Weights of a small GPT-style language model, trained from scratch on English Wikipedia: MLP 640 SwiGLU, vocabulary 826.
MLP neurons of a small language model. Each row is named by its layer, matrix (gate and up: input weights) and neuron, and shows model dimensions 16-143. Each number is 50 + 12 x the weight over its row's rms, rounded and kept within 0 to 99. A neuron's up and down rows have the sign that makes its largest values positive.
Before each neuron's rows, "fires after" lists the tokens most often just before its 100 highest values on Wikipedia text that the model never trained on. A number after a token or word is its count.

fires after: "p" 50, "qu" 14, "f" 13, "up" 12
L5.gate425:36 38 52 58 53 58 35 53 63 48 51 56 66 42 50 49 51 47 52 72 33 46 37 28 46 64 51 32 81 58 44 56 49 42 48 74 65 61 61 75 51 53 66 47 64 58 68 56 37 77 31 59 56 54 58 28 56 48 68 48 62 54 47 61 47 44 42 71 62 47 55 40 41 45 48 37 47 57 73 66 46 59 63 47 39 42 39 49 70 29 67 67 40 54 70 41 40 41 52 54 43 54 47 46 34 53 55 60 41 52 45 49 59 62 65 54 65 71 60 23 39 27 57 51 47 59 51 41
L5.up425:42 36 48 41 47 55 29 58 41 65 52 71 51 59 43 48 57 25 44 48 59 52 65 43 41 53 62 57 34 60 21 58 68 67 66 62 33 74 46 67 37 29 39 48 44 45 24 59 40 32 44 50 54 73 51 43 60 61 48 46 36 27 63 59 43 31 30 55 42 39 44 45 56 51 35 56 46 30 42 56 47 53 58 54 55 47 48 52 45 43 40 62 56 39 59 36 64 58 48 40 66 46 67 50 65 64 72 52 47 30 59 58 40 51 60 50 35 37 58 43 70 28 51 26 50 71 54 50

fires after: "c" 25, "a" 11, "o" 7, " h" 6, "ing" 5, "ed" 5
L5.gate290:37 17 70 49 47 56 55 36 50 69 36 49 35 59 26 51 59 48 51 38 59 43 60 42 51 66 44 72 42 61 44 56 58 50 55 30 57 72 14 53 42 36 47 37 64 48 51 68 53 49 41 75 46 57 59 22 38 50 58 59 49 60 43 60 58 51 59 42 49 32 76 46 42 64 36 37 64 43 32 41 53 62 54 45 61 48 50 38 42 43 60 57 60 42 47 19 61 49 30 36 48 47 57 69 41 43 57 49 55 19 49 63 61 67 53 41 46 62 48 49 56 48 52 62 69 47 46 43
L5.up290:52 58 46 61 58 42 34 44 37 65 74 30 33 55 35 46 44 51 64 53 59 45 60 46 45 55 42 61 48 66 60 57 41 44 53 45 67 64 50 63 34 42 30 35 36 61 53 63 48 49 55 62 50 38 69 48 49 80 62 45 58 35 37 38 69 40 44 50 46 49 47 60 51 70 51 75 42 76 39 58 69 68 47 43 10 44 40 53 50 35 52 36 48 65 53 44 49 51 60 50 49 43 46 44 39 41 51 40 49 44 50 75 67 51 50 54 74 57 40 67 40 37 50 61 43 55 54 44

fires after: " loc" 25, "it" 14, "ip" 12, "oy" 8, "ain" 8, "or" 7
L4.gate155:45 64 50 51 74 39 61 29 40 32 52 33 49 38 45 45 44 55 52 51 57 29 56 57 50 53 65 59 28 33 74 49 51 42 30 38 61 31 56 54 59 55 46 64 56 56 53 66 52 56 41 39 41 43 34 61 48 47 33 35 47 50 51 47 40 52 55 53 37 51 77 53 77 32 31 42 71 54 63 57 46 57 54 52 72 65 59 66 69 59 35 35 66 53 59 53 25 23 57 46 57 48 30 34 67 52 45 57 75 44 62 55 50 52 59 53 45 57 24 44 30 51 67 37 58 51 71 41
L4.up155:72 49 55 53 52 55 35 51 44 58 62 46 68 49 36 53 39 35 61 75 41 58 40 50 88 39 60 45 63 61 40 62 37 46 16 62 57 50 47 38 59 29 59 72 38 54 69 46 59 48 50 34 47 56 46 62 46 44 51 53 60 38 28 60 46 43 44 62 40 64 51 27 54 53 22 65 51 72 58 61 48 67 62 42 60 48 55 62 73 49 39 49 47 31 42 30 56 39 70 54 56 43 57 46 43 45 62 56 37 52 42 46 34 28 61 37 62 49 43 31 45 29 40 50 71 45 55 53

fires after: "o" 20, "pl" 19, "tern" 9, "if" 7, "ure" 7, "ro" 5
L5.gate597:47 50 44 42 56 24 53 66 49 51 61 59 40 49 41 67 54 28 56 59 66 45 52 29 33 44 63 29 49 38 71 58 30 44 65 61 47 43 40 64 46 52 37 52 48 41 62 60 62 55 38 33 53 45 56 49 48 39 79 45 40 51 42 49 30 37 58 48 45 41 54 50 52 31 53 44 61 58 56 45 29 47 41 38 50 39 36 50 40 47 54 81 03 53 80 48 45 37 44 37 54 46 57 45 29 43 47 42 44 64 54 46 62 49 40 40 49 31 51 28 44 46 65 50 67 48 54 47
L5.up597:47 34 63 56 46 49 47 51 44 34 58 45 63 65 38 70 16 30 59 73 50 49 39 50 56 26 55 42 53 56 68 49 33 35 62 91 39 51 62 65 61 45 45 53 62 56 65 68 42 53 35 51 66 52 40 27 81 49 50 43 74 37 47 66 53 47 54 43 62 48 58 53 57 54 42 59 56 46 69 40 30 47 45 56 38 28 72 48 46 66 43 44 46 68 66 54 41 51 59 62 47 52 53 65 45 69 36 61 60 35 36 45 47 24 36 43 64 60 63 35 43 55 45 55 46 36 68 39

fires after: "um" 26, "it" 24, "ri" 8, "ab" 6, " comp" 6, "ol" 5
L4.gate514:41 50 35 48 63 32 46 49 44 55 48 54 79 54 43 39 47 36 51 47 66 46 84 49 30 58 54 59 34 53 50 60 50 29 48 51 59 47 49 45 21 46 43 62 59 44 55 44 52 67 37 63 50 59 60 44 51 64 59 46 46 62 41 53 22 73 43 30 71 36 54 44 72 63 25 42 72 49 60 45 59 51 49 67 50 64 56 61 36 43 54 41 46 41 69 34 34 41 50 44 58 53 56 63 55 54 73 53 69 40 42 40 37 48 70 40 60 40 40 35 47 41 46 53 58 30 34 32
L4.up514:13 35 60 54 56 59 49 46 51 62 56 54 74 35 55 33 57 45 54 69 39 45 49 54 48 39 42 41 61 45 56 53 45 34 27 51 32 76 40 49 52 47 58 52 48 26 50 49 47 64 37 55 65 61 70 45 61 58 82 48 61 40 49 58 39 70 75 34 60 50 59 37 44 62 31 47 63 40 55 63 39 54 56 50 56 64 61 59 57 48 43 40 57 45 83 46 46 53 58 37 43 28 67 67 51 45 69 60 74 38 36 50 27 43 50 51 58 45 48 56 35 53 46 59 61 34 52 45

fires after: " o" 27, " s" 15, " O" 11, " des" 10, "s" 7, "b" 7
L11.gate393:59 57 44 28 63 48 44 73 42 59 49 57 52 25 35 42 79 56 47 55 47 51 56 47 33 42 43 62 58 42 49 39 60 58 77 53 42 56 52 27 47 84 31 66 49 59 43 48 73 54 47 45 62 66 47 29 36 68 37 47 34 53 49 36 65 32 63 25 53 37 46 39 40 50 42 37 45 27 40 36 60 37 31 33 52 36 52 44 45 67 50 56 26 56 48 51 36 42 41 43 48 66 55 49 50 51 76 47 46 49 51 51 51 39 54 47 33 55 65 48 58 39 49 36 35 63 67 38
L11.up393:45 36 41 63 38 44 43 44 60 50 37 49 51 57 43 53 40 50 42 45 75 42 61 43 50 39 50 40 33 35 42 43 80 76 60 53 67 60 44 55 53 69 45 66 52 21 46 47 65 57 43 61 64 55 47 43 34 66 41 39 52 49 64 40 53 43 61 51 46 48 41 73 37 49 63 54 33 52 62 36 75 33 32 55 39 53 56 57 59 25 57 64 43 46 48 56 50 37 72 27 49 45 60 67 62 44 47 38 37 42 66 59 57 49 52 39 35 47 69 49 29 37 34 42 59 67 34 53

fires after: "in" 12, "e" 11, "i" 10, " pro" 9, " D" 5, "a" 5
L8.gate135:30 48 42 43 33 42 58 42 43 54 34 57 55 57 45 61 50 52 37 56 53 62 54 30 53 45 67 60 51 58 53 48 56 45 50 42 45 73 59 40 17 40 44 57 77 55 66 38 54 38 53 57 45 50 39 54 46 62 41 48 64 41 47 71 73 42 36 52 46 63 46 20 55 40 41 49 76 48 48 63 55 68 48 42 62 49 59 44 72 50 45 35 47 61 73 38 33 69 42 65 42 53 46 45 64 49 48 54 39 57 58 41 43 85 58 32 69 48 54 55 40 51 64 61 47 46 42 51
L8.up135:51 24 45 67 40 69 35 48 47 56 51 56 49 55 78 44 41 50 56 55 39 70 43 57 22 44 65 62 28 28 53 53 56 52 70 49 52 55 23 32 51 34 47 40 49 47 55 46 34 57 43 47 27 26 42 59 56 26 52 63 51 51 64 49 51 69 33 72 41 55 63 46 76 41 58 48 57 71 53 66 44 33 41 48 57 54 72 53 39 62 60 17 41 64 54 55 56 49 45 68 52 32 46 55 39 63 42 37 64 72 40 46 53 50 38 37 36 50 55 52 53 67 48 53 46 48 60 53

fires after: "o" 48, "ro" 10, "le" 6, " pre" 6, " se" 5, "re" 4
L7.gate33:42 60 43 47 40 58 54 58 43 63 64 40 38 54 26 36 16 31 49 47 43 61 73 34 65 55 74 38 72 56 25 46 57 33 52 56 58 55 38 43 49 45 40 66 48 31 67 68 60 58 38 45 48 47 43 41 52 44 67 42 54 46 41 43 54 48 51 39 45 48 57 23 55 36 40 53 63 55 56 60 60 39 69 61 61 42 37 46 41 61 47 57 32 39 65 62 42 28 54 61 35 44 55 57 43 69 57 29 42 33 45 49 54 48 34 32 71 41 43 56 52 59 73 51 32 32 52 43
L7.up33:50 18 47 61 59 35 34 44 64 32 76 60 48 66 40 65 37 33 59 62 53 66 44 68 57 41 67 38 37 47 62 74 51 20 40 42 47 54 37 48 62 32 51 42 49 63 47 40 58 50 48 39 46 64 54 67 33 57 65 62 43 58 42 49 64 42 36 59 48 53 62 66 55 43 39 65 52 55 51 47 44 58 30 66 43 58 41 39 56 53 33 44 30 56 53 51 43 45 50 57 43 60 66 64 76 70 54 47 68 72 57 51 61 42 55 45 51 52 50 40 67 65 60 37 50 59 64 51

fires after: " L" 33, " a" 9, " in" 9, " V" 6, " Z" 6
L11.gate369:48 28 63 39 45 17 49 33 59 54 39 60 52 42 58 29 61 38 48 21 46 25 39 61 48 41 46 67 51 60 48 55 41 81 59 65 34 39 44 67 41 71 48 63 67 55 60 66 45 56 44 63 53 54 47 44 50 51 77 34 37 40 37 33 48 41 42 59 40 48 48 44 53 49 29 57 51 65 64 33 52 44 58 54 60 21 62 37 65 64 56 50 35 39 15 54 52 33 35 68 31 54 44 70 67 57 42 48 58 55 49 51 45 64 55 48 53 55 49 59 47 46 46 38 51 65 57 47
L11.up369:49 44 66 80 37 35 41 43 56 49 50 64 57 44 52 47 49 44 36 46 42 65 46 51 52 41 45 60 56 62 54 46 41 67 67 59 53 45 58 45 41 39 60 65 71 47 54 44 37 49 47 61 44 30 63 36 30 45 64 23 27 47 56 62 69 44 26 59 65 39 45 56 62 47 35 59 35 54 72 41 61 44 50 51 54 46 68 63 58 52 80 31 41 34 32 45 52 47 66 77 53 53 35 39 39 41 17 47 55 58 69 70 37 63 61 48 54 56 46 49 36 26 44 60 53 54 46 59

fires after: "res" 21, "a" 10, "i" 8, "p" 7, "b" 6, "an" 6
L7.gate245:26 31 74 47 42 27 37 57 49 51 70 62 55 44 52 51 58 25 40 67 31 40 47 39 31 38 55 54 58 65 35 67 40 42 66 56 61 44 23 23 44 54 64 65 35 53 54 43 42 61 39 67 56 40 82 53 45 29 33 41 53 54 45 65 61 55 62 40 51 62 44 56 57 57 43 55 36 39 51 58 52 60 48 42 47 50 55 54 55 56 48 43 57 46 53 26 38 48 32 63 60 43 51 53 62 38 70 52 41 39 57 59 49 90 42 47 55 39 45 58 41 18 52 38 40 44 46 43
L7.up245:64 68 40 52 39 57 36 60 61 35 43 22 48 75 55 49 39 61 70 65 61 65 63 62 28 55 58 47 45 41 45 57 45 51 34 47 62 60 50 28 63 28 44 46 52 54 34 42 38 74 67 37 60 37 53 58 65 47 31 55 49 46 63 41 66 58 32 60 47 60 36 55 48 55 38 30 43 67 36 40 47 46 42 53 38 35 70 61 58 52 33 44 61 74 45 40 50 63 53 47 42 47 50 43 74 50 57 55 51 62 79 53 71 61 45 30 36 53 31 47 50 55 31 77 48 40 44 45

fires after: "l" 21, "o" 12, "re" 10, "ed" 10, "1" 6, "pl" 5
L7.gate554:62 56 34 48 36 59 58 48 42 73 48 42 69 59 44 40 49 21 61 47 51 49 85 44 40 61 64 44 74 62 50 43 55 26 78 50 58 40 64 59 37 25 39 56 52 46 60 40 69 67 51 43 41 45 50 43 43 08 54 57 44 41 44 65 54 45 37 52 52 46 66 51 58 38 45 37 61 83 47 44 40 61 56 55 43 48 53 46 39 47 61 50 43 41 48 37 33 33 51 35 63 38 36 53 25 40 55 49 57 35 33 30 59 51 55 49 40 69 60 25 61 55 55 39 63 42 57 44
L7.up554:49 40 71 34 57 58 32 69 54 50 61 56 35 67 36 44 59 46 59 48 62 50 44 74 42 45 60 49 72 55 42 71 45 60 48 57 57 52 45 38 58 47 37 23 67 68 49 43 63 49 34 59 40 49 67 41 61 61 58 36 63 31 26 42 49 74 60 44 47 75 41 60 47 43 52 44 52 53 53 43 29 44 43 52 38 36 44 72 39 50 54 71 30 59 53 45 71 51 48 62 39 56 72 55 59 63 43 56 59 47 70 33 71 40 48 41 36 58 82 44 52 68 39 57 34 49 64 52

fires after: "o" 30, " ro" 11, "p" 11, "ot" 11, "pp" 5
L11.gate335:30 48 71 27 52 48 63 51 37 40 77 21 54 66 45 21 53 45 60 72 51 22 47 46 48 59 64 67 73 50 47 51 52 74 48 66 44 74 54 52 41 49 46 62 78 34 55 46 52 63 36 53 51 53 60 42 46 39 33 42 38 52 40 48 43 53 67 35 63 54 51 41 48 34 58 50 57 49 63 47 71 45 42 57 62 48 66 51 47 64 53 69 31 56 56 62 60 38 46 63 22 37 57 51 45 52 46 53 45 64 59 45 42 50 37 67 51 43 78 27 58 42 58 63 54 54 32 25
L11.up335:38 39 68 41 33 38 62 68 36 48 74 42 60 66 36 47 46 48 41 52 45 41 78 36 64 59 62 71 74 60 39 53 42 66 59 67 50 43 47 31 51 71 34 54 51 46 59 58 52 51 45 51 66 44 29 52 46 51 30 45 55 54 36 57 46 68 66 34 38 54 44 31 56 68 35 36 58 50 55 57 65 60 64 78 55 56 52 67 52 58 59 57 48 58 50 48 50 60 12 65 59 34 39 49 39 51 35 82 47 43 37 35 34 48 42 62 55 43 58 40 31 43 52 62 50 41 47 74

fires after: "ent" 14, " c" 14, " Ar" 7, " N" 6, "at" 6, "il" 6
L5.gate82:57 51 67 63 40 54 45 29 66 42 70 42 59 58 61 38 79 53 40 36 43 52 50 47 20 49 51 62 53 40 53 66 38 56 41 58 84 40 57 50 60 60 67 32 45 63 62 47 38 75 36 28 49 44 34 50 34 44 39 53 47 41 55 53 48 45 36 67 64 19 37 55 56 44 35 55 50 43 31 63 45 49 43 61 37 66 51 69 55 40 73 53 59 44 34 32 45 48 50 47 37 57 58 49 59 54 53 39 86 56 46 38 51 63 60 34 37 56 57 53 41 45 32 44 53 52 29 46
L5.up82:47 38 59 23 43 52 51 59 50 50 80 34 43 49 61 52 56 81 43 42 57 31 43 66 47 24 59 53 51 77 64 37 48 36 41 34 70 58 64 55 64 53 47 29 59 49 54 52 46 48 45 66 58 62 49 57 60 58 62 44 54 50 50 55 51 61 73 47 45 40 42 50 72 29 34 46 49 78 79 47 57 72 38 52 62 43 63 66 75 66 38 27 43 51 43 60 50 55 46 64 30 79 37 32 72 71 54 52 62 47 62 52 36 45 52 42 59 47 44 63 32 70 45 54 57 36 37 62

fires after: " or" 21, "ct" 18, " an" 7, "s" 7, " se" 5, " O" 4
L10.gate272:49 52 45 61 78 53 52 29 40 64 86 52 60 75 62 40 34 44 63 49 73 51 47 66 58 57 47 55 32 44 48 63 46 61 62 45 61 72 48 42 35 47 45 66 68 61 42 60 59 55 34 46 68 42 68 42 53 66 38 23 61 35 37 41 27 36 75 47 54 57 69 60 51 44 39 57 34 55 63 62 36 54 47 39 63 61 68 62 74 46 41 51 30 50 47 43 49 48 58 55 40 35 43 64 59 40 48 47 50 47 57 65 54 41 60 49 55 43 61 38 73 60 59 47 46 37 61 33
L10.up272:47 45 35 65 67 40 56 59 64 35 44 64 66 60 61 61 44 69 55 65 62 58 42 51 51 43 67 51 52 52 67 72 63 64 52 75 49 82 67 42 33 47 50 45 60 59 44 50 44 60 39 42 53 69 52 79 59 46 46 67 38 58 78 37 48 58 47 51 46 49 42 53 61 49 28 51 43 56 66 61 49 52 65 39 25 46 38 58 58 76 33 65 55 53 41 49 75 33 66 55 41 47 53 48 49 58 36 22 46 57 37 59 36 32 58 65 52 47 52 40 39 45 55 50 62 53 34 63

fires after: "ed" 14, "e" 10, "le" 10, " sh" 7, "o" 7, "pl" 6
L8.gate563:53 72 59 49 50 54 49 59 54 59 32 42 59 46 60 46 47 47 41 37 61 56 45 46 46 45 44 19 59 53 59 57 62 54 55 43 38 50 42 49 41 56 56 50 48 34 50 47 47 57 33 30 41 39 58 63 59 32 70 38 49 43 31 41 30 52 52 33 45 43 76 47 57 41 61 72 71 51 42 77 39 54 81 68 36 53 45 47 39 31 64 48 36 71 75 41 46 59 73 71 55 41 37 33 42 53 59 57 28 38 67 50 59 49 58 49 49 63 68 40 50 48 75 56 51 26 67 39
L8.up563:63 41 46 60 58 55 46 67 60 28 45 60 54 56 62 50 41 51 53 65 40 57 71 51 49 60 26 46 49 45 30 59 36 41 52 48 29 51 33 62 58 52 29 48 59 52 68 69 52 42 46 75 59 64 54 41 91 55 33 30 49 37 20 43 68 52 69 47 56 56 52 43 64 41 50 67 46 37 71 49 54 56 46 42 65 45 34 61 39 66 27 53 44 65 44 61 42 56 34 57 51 64 54 45 53 68 41 40 52 53 63 37 56 34 40 43 54 73 68 55 45 87 53 49 56 57 50 63

fires after: "o" 41, "c" 10, " c" 8, "th" 6
L5.gate564:40 35 68 56 51 28 58 33 47 77 59 25 55 57 40 38 51 53 63 18 48 68 63 60 32 74 64 70 57 59 39 58 46 72 53 59 65 58 38 54 42 66 38 51 34 54 42 63 60 36 34 62 41 63 42 73 47 42 38 60 53 61 43 50 54 42 47 65 31 37 63 36 68 44 43 47 64 58 42 46 71 31 52 56 64 38 66 54 41 47 46 58 35 37 28 45 37 53 46 49 35 59 55 75 63 63 49 40 57 30 65 39 53 60 60 43 68 58 54 43 46 49 56 44 36 29 53 40
L5.up564:60 55 50 63 55 49 63 56 30 59 56 42 71 65 48 40 49 53 61 45 10 45 70 58 22 58 46 59 63 47 58 41 63 56 36 56 57 58 44 44 70 77 35 60 32 55 42 50 33 49 58 60 51 55 68 62 46 30 66 49 58 48 54 31 43 45 56 54 68 60 65 40 67 69 50 62 49 70 48 61 57 51 36 60 34 64 43 44 32 54 53 52 55 52 64 30 45 60 55 47 34 57 28 42 67 44 45 37 57 32 37 43 42 56 44 54 50 80 53 56 45 66 61 42 28 36 33 52

fires after: " b" 16, "b" 10, "ol" 10, "r" 8, " re" 7
L5.gate86:35 37 52 57 79 43 56 50 77 53 33 52 51 41 45 54 57 50 36 57 50 35 34 26 56 52 46 47 44 71 40 40 72 53 50 43 47 52 21 47 60 36 68 53 68 48 71 67 38 71 32 58 36 54 38 42 51 44 58 30 47 58 40 55 44 53 63 39 47 48 62 37 64 42 46 63 36 36 47 59 58 37 35 48 68 50 60 40 52 50 37 65 52 48 37 30 52 44 62 57 53 43 53 34 39 59 63 35 44 50 47 76 64 57 52 33 58 35 55 65 30 52 58 41 43 49 25 40
L5.up86:62 52 46 44 46 57 55 67 45 51 74 37 56 71 49 19 62 72 55 56 72 50 49 51 51 45 43 50 48 43 31 43 37 71 36 41 60 42 35 67 67 65 57 42 42 41 69 58 50 49 54 54 28 49 49 52 53 40 52 29 77 66 53 37 51 63 41 55 51 29 54 63 55 51 59 69 58 45 41 53 41 44 66 29 62 55 42 71 58 48 35 52 62 37 45 77 40 31 48 47 31 61 38 68 35 44 49 53 49 47 54 44 57 50 58 38 64 52 42 62 53 37 41 40 58 68 34 39

fires after: "qu" 24, "it" 13, " f" 11, "um" 11, "un" 9, "p" 8
L5.gate432:44 61 40 70 59 49 47 23 67 36 49 47 71 44 23 32 42 46 56 73 64 60 48 55 18 73 61 51 56 60 35 51 59 42 45 64 53 46 61 52 56 52 67 58 54 50 66 45 50 60 32 59 60 47 45 40 47 57 51 44 50 54 52 61 26 58 65 51 56 39 38 58 48 41 54 38 67 48 63 46 28 49 48 63 66 50 65 57 73 43 73 46 53 31 62 38 34 34 42 40 50 46 48 43 49 59 61 55 72 41 32 53 29 34 62 61 63 74 51 32 37 33 55 51 54 48 65 41
L5.up432:38 35 70 67 39 55 45 37 38 66 37 67 53 42 48 51 46 42 40 73 32 42 37 40 43 21 62 54 38 46 46 39 58 49 50 43 44 39 63 63 54 50 49 60 53 59 50 63 49 51 48 40 59 60 59 57 63 47 32 49 60 24 48 53 44 55 61 56 68 45 31 34 53 60 31 64 52 33 31 60 61 58 45 69 51 53 36 60 42 39 38 37 36 51 49 08 56 54 20 38 47 43 60 38 62 32 70 73 69 39 40 60 49 56 37 33 43 51 42 64 60 48 51 47 46 35 63 49

fires after: "at" 15, " St" 11, "est" 7, "port" 7, "t" 7, "ent" 6
L4.gate139:59 61 70 53 43 39 48 42 62 50 40 40 32 50 50 54 72 70 53 35 35 44 60 33 46 32 51 48 74 46 44 44 49 45 47 44 74 41 68 60 50 70 53 63 40 43 44 43 24 83 41 38 61 52 43 47 39 36 45 31 61 51 44 50 50 52 40 53 59 52 35 26 52 45 58 44 70 50 71 70 49 35 26 56 50 63 72 51 37 71 34 65 50 53 42 36 53 47 29 53 37 43 51 39 66 53 40 66 58 66 69 65 48 60 68 55 56 65 38 40 47 72 51 24 62 40 50 53
L4.up139:34 48 59 32 51 49 53 59 50 64 62 47 55 55 47 58 53 47 55 44 63 52 46 73 71 34 48 49 48 53 60 65 35 47 35 33 31 57 53 37 82 49 52 45 35 27 52 62 49 28 58 43 60 51 58 52 81 34 46 55 52 47 24 67 51 14 75 50 63 70 45 57 35 62 54 55 54 47 55 36 68 62 47 53 38 61 54 55 69 55 57 54 41 50 80 64 46 69 49 57 42 51 63 53 57 74 54 63 41 36 41 51 62 34 55 47 24 21 54 49 56 63 54 28 58 60 54 60

fires after: "ro" 11, "av" 10, " ra" 9, "a" 8, "ab" 7, "f" 6
L11.gate242:59 55 50 44 51 57 63 44 50 65 50 34 61 69 45 57 50 33 61 42 46 45 76 60 32 29 41 38 72 45 47 59 61 61 53 53 53 22 43 51 37 60 49 68 55 58 58 33 71 61 50 55 51 49 41 49 70 59 61 48 48 45 45 55 38 58 58 28 61 39 66 40 35 52 29 42 71 51 71 50 38 67 48 39 58 38 37 59 41 53 40 31 40 34 31 44 30 19 48 49 55 54 42 51 43 51 57 67 60 52 58 91 47 67 55 60 65 25 56 70 57 55 57 62 55 50 48 43
L11.up242:76 66 27 45 54 66 45 43 53 75 47 62 41 63 55 44 52 38 44 45 56 49 43 46 47 43 47 27 46 59 36 45 68 48 51 58 45 30 36 53 37 62 56 67 44 50 44 51 67 41 57 57 47 64 31 38 50 66 44 51 61 66 42 44 48 62 67 45 21 37 59 53 43 46 34 46 70 30 55 77 36 64 54 45 57 62 53 51 55 27 38 43 47 65 57 48 39 48 71 35 72 57 53 36 59 35 60 47 84 60 58 60 44 44 52 36 72 46 41 38 41 46 56 76 43 59 50 54

fires after: " ex" 24, "ep" 13, " O" 11, "ur" 9, "r" 7, "s" 7
L4.gate65:36 44 46 39 48 57 49 58 63 60 44 50 64 62 47 48 86 47 54 60 68 56 27 43 39 47 44 41 58 38 58 67 46 51 47 46 40 71 39 41 57 54 29 74 36 55 50 57 70 55 37 48 34 59 67 24 45 49 46 46 55 44 44 61 60 22 42 57 57 53 28 38 63 45 26 52 43 33 66 48 40 42 54 57 55 47 49 42 66 52 49 54 60 44 60 48 46 40 40 64 49 36 57 45 65 79 66 61 46 66 60 66 52 43 42 46 36 40 70 51 50 49 38 45 58 78 65 34
L4.up65:36 57 25 60 64 29 51 46 73 45 55 63 51 47 52 74 39 65 56 65 53 47 68 59 47 57 41 54 47 52 49 67 72 46 74 65 29 52 67 53 41 51 45 52 46 52 50 53 41 52 58 43 80 52 52 54 60 55 53 72 33 53 61 74 22 34 24 52 57 50 39 59 41 40 46 58 22 48 74 65 43 33 57 60 32 47 62 40 66 35 62 42 61 69 58 29 47 53 59 49 45 37 55 44 35 51 50 27 52 53 50 54 39 59 55 43 34 54 55 48 42 55 31 24 66 54 35 47

fires after: " W" 23, "r" 21, "e" 13, " L" 13
L7.gate536:62 38 37 28 55 30 39 47 58 23 39 40 38 41 42 52 64 40 52 56 46 72 44 32 40 52 36 55 64 50 50 45 52 63 41 76 57 55 69 42 48 43 41 56 49 77 58 58 48 51 35 43 48 59 47 57 60 33 67 54 44 57 50 62 58 54 39 46 45 56 55 52 49 41 42 38 45 24 58 38 30 31 45 39 36 33 45 47 52 25 54 81 26 26 51 40 69 52 30 55 64 60 68 62 33 64 27 57 39 41 44 29 55 54 52 49 46 58 75 57 38 50 47 48 60 32 34 33
L7.up536:61 55 45 38 38 41 57 56 55 33 65 38 45 48 55 34 17 64 45 27 22 56 60 66 29 42 48 53 57 52 55 64 23 53 41 56 58 49 54 50 44 45 27 60 56 58 48 74 43 58 43 50 56 40 54 71 49 38 52 54 72 52 30 46 60 45 25 56 45 55 59 23 45 64 42 50 45 60 50 45 63 42 38 58 62 45 55 50 40 68 54 38 42 67 67 70 72 43 60 52 35 59 49 35 45 44 28 56 54 42 47 22 34 16 49 50 51 51 53 33 49 60 44 35 59 19 45 52

fires after: " B" 15, "b" 14, " o" 11, "r" 8, "oll" 5, "s" 5
L7.gate206:55 46 21 49 56 59 46 32 73 68 54 54 39 45 57 44 59 52 42 56 49 48 53 27 58 43 65 33 54 58 47 48 69 44 50 61 31 47 24 58 53 55 54 60 77 28 48 77 40 46 28 58 56 69 42 47 55 51 43 43 36 45 40 49 44 47 55 35 42 43 54 35 50 53 46 24 41 29 42 62 58 38 27 31 58 66 73 61 38 57 34 36 52 24 50 48 46 32 71 50 41 54 65 66 69 53 63 36 55 40 51 64 67 53 45 58 63 44 68 55 53 29 55 44 41 32 16 37
L7.up206:51 62 57 56 46 48 58 46 54 41 69 49 34 65 66 24 58 43 58 65 58 49 65 37 60 36 43 27 41 47 41 66 50 69 26 54 43 60 49 63 43 55 36 56 56 65 52 44 44 35 56 21 45 51 53 68 64 62 62 31 47 65 35 32 62 59 45 52 59 44 52 47 62 54 29 44 57 43 53 36 46 45 57 62 79 28 50 48 60 75 54 34 51 69 48 37 17 43 72 42 47 40 67 70 50 44 63 48 52 44 55 53 44 40 62 44 68 58 33 38 37 55 50 55 65 39 34 45

fires after: "c" 23, " H" 13, "ot" 11, "ac" 8, "p" 6, "–" 5
L8.gate134:44 31 74 20 38 39 41 43 35 32 40 39 55 34 51 52 42 57 45 51 53 30 44 42 73 40 49 53 56 49 66 35 42 54 28 36 36 61 51 70 46 80 39 30 73 55 72 34 65 52 32 60 39 31 36 51 43 57 56 40 41 63 49 48 42 55 62 54 56 34 73 51 58 38 50 55 60 34 54 46 49 62 33 51 43 48 53 41 47 74 68 29 37 59 31 57 51 48 53 52 34 57 54 58 49 52 52 52 34 47 75 60 52 49 40 43 54 43 60 53 46 42 63 67 49 32 46 34
L8.up134:31 44 44 36 49 66 57 33 50 39 52 59 61 56 43 62 30 35 28 30 47 49 52 37 37 55 40 48 57 41 36 60 56 74 70 48 51 71 13 31 50 41 40 24 68 45 52 52 67 60 47 64 72 33 57 37 46 53 53 48 48 54 40 55 47 51 58 47 45 50 51 37 55 69 55 41 47 38 51 40 31 56 49 61 35 42 61 37 32 54 67 49 27 62 53 57 54 42 26 46 62 69 39 40 63 32 36 56 38 54 59 48 51 63 44 54 40 45 52 24 51 45 39 68 34 79 67 47

fires after: "f" 14, "if" 13, " F" 12, " ra" 12, "oy" 9, "or" 9
L4.gate401:66 18 55 50 71 51 62 78 43 37 60 42 49 51 46 40 65 53 60 44 69 41 34 53 65 35 66 55 62 60 64 50 79 38 35 60 56 47 60 47 54 76 49 55 41 43 67 50 51 57 50 76 55 48 51 54 57 51 58 55 48 59 58 30 33 47 64 38 55 54 46 56 56 37 51 63 76 73 62 46 55 48 49 50 46 38 42 47 70 67 56 40 38 38 65 48 34 30 67 64 50 44 21 58 40 73 58 59 65 56 49 42 33 48 53 31 61 57 34 44 45 52 54 50 44 32 70 29
L4.up401:71 51 64 35 54 57 41 39 53 66 45 67 51 47 58 45 51 43 64 79 63 66 43 54 54 28 36 29 50 60 57 50 37 51 60 49 62 48 40 46 65 42 62 48 41 58 47 61 18 38 44 54 53 52 39 40 33 49 46 34 74 69 65 59 42 45 54 56 39 48 56 63 59 43 40 56 46 68 59 59 57 48 36 49 51 62 60 51 71 37 37 45 62 54 62 53 67 57 76 36 74 47 57 31 32 50 61 44 50 52 30 69 40 52 52 51 69 46 52 47 17 40 76 43 36 48 49 64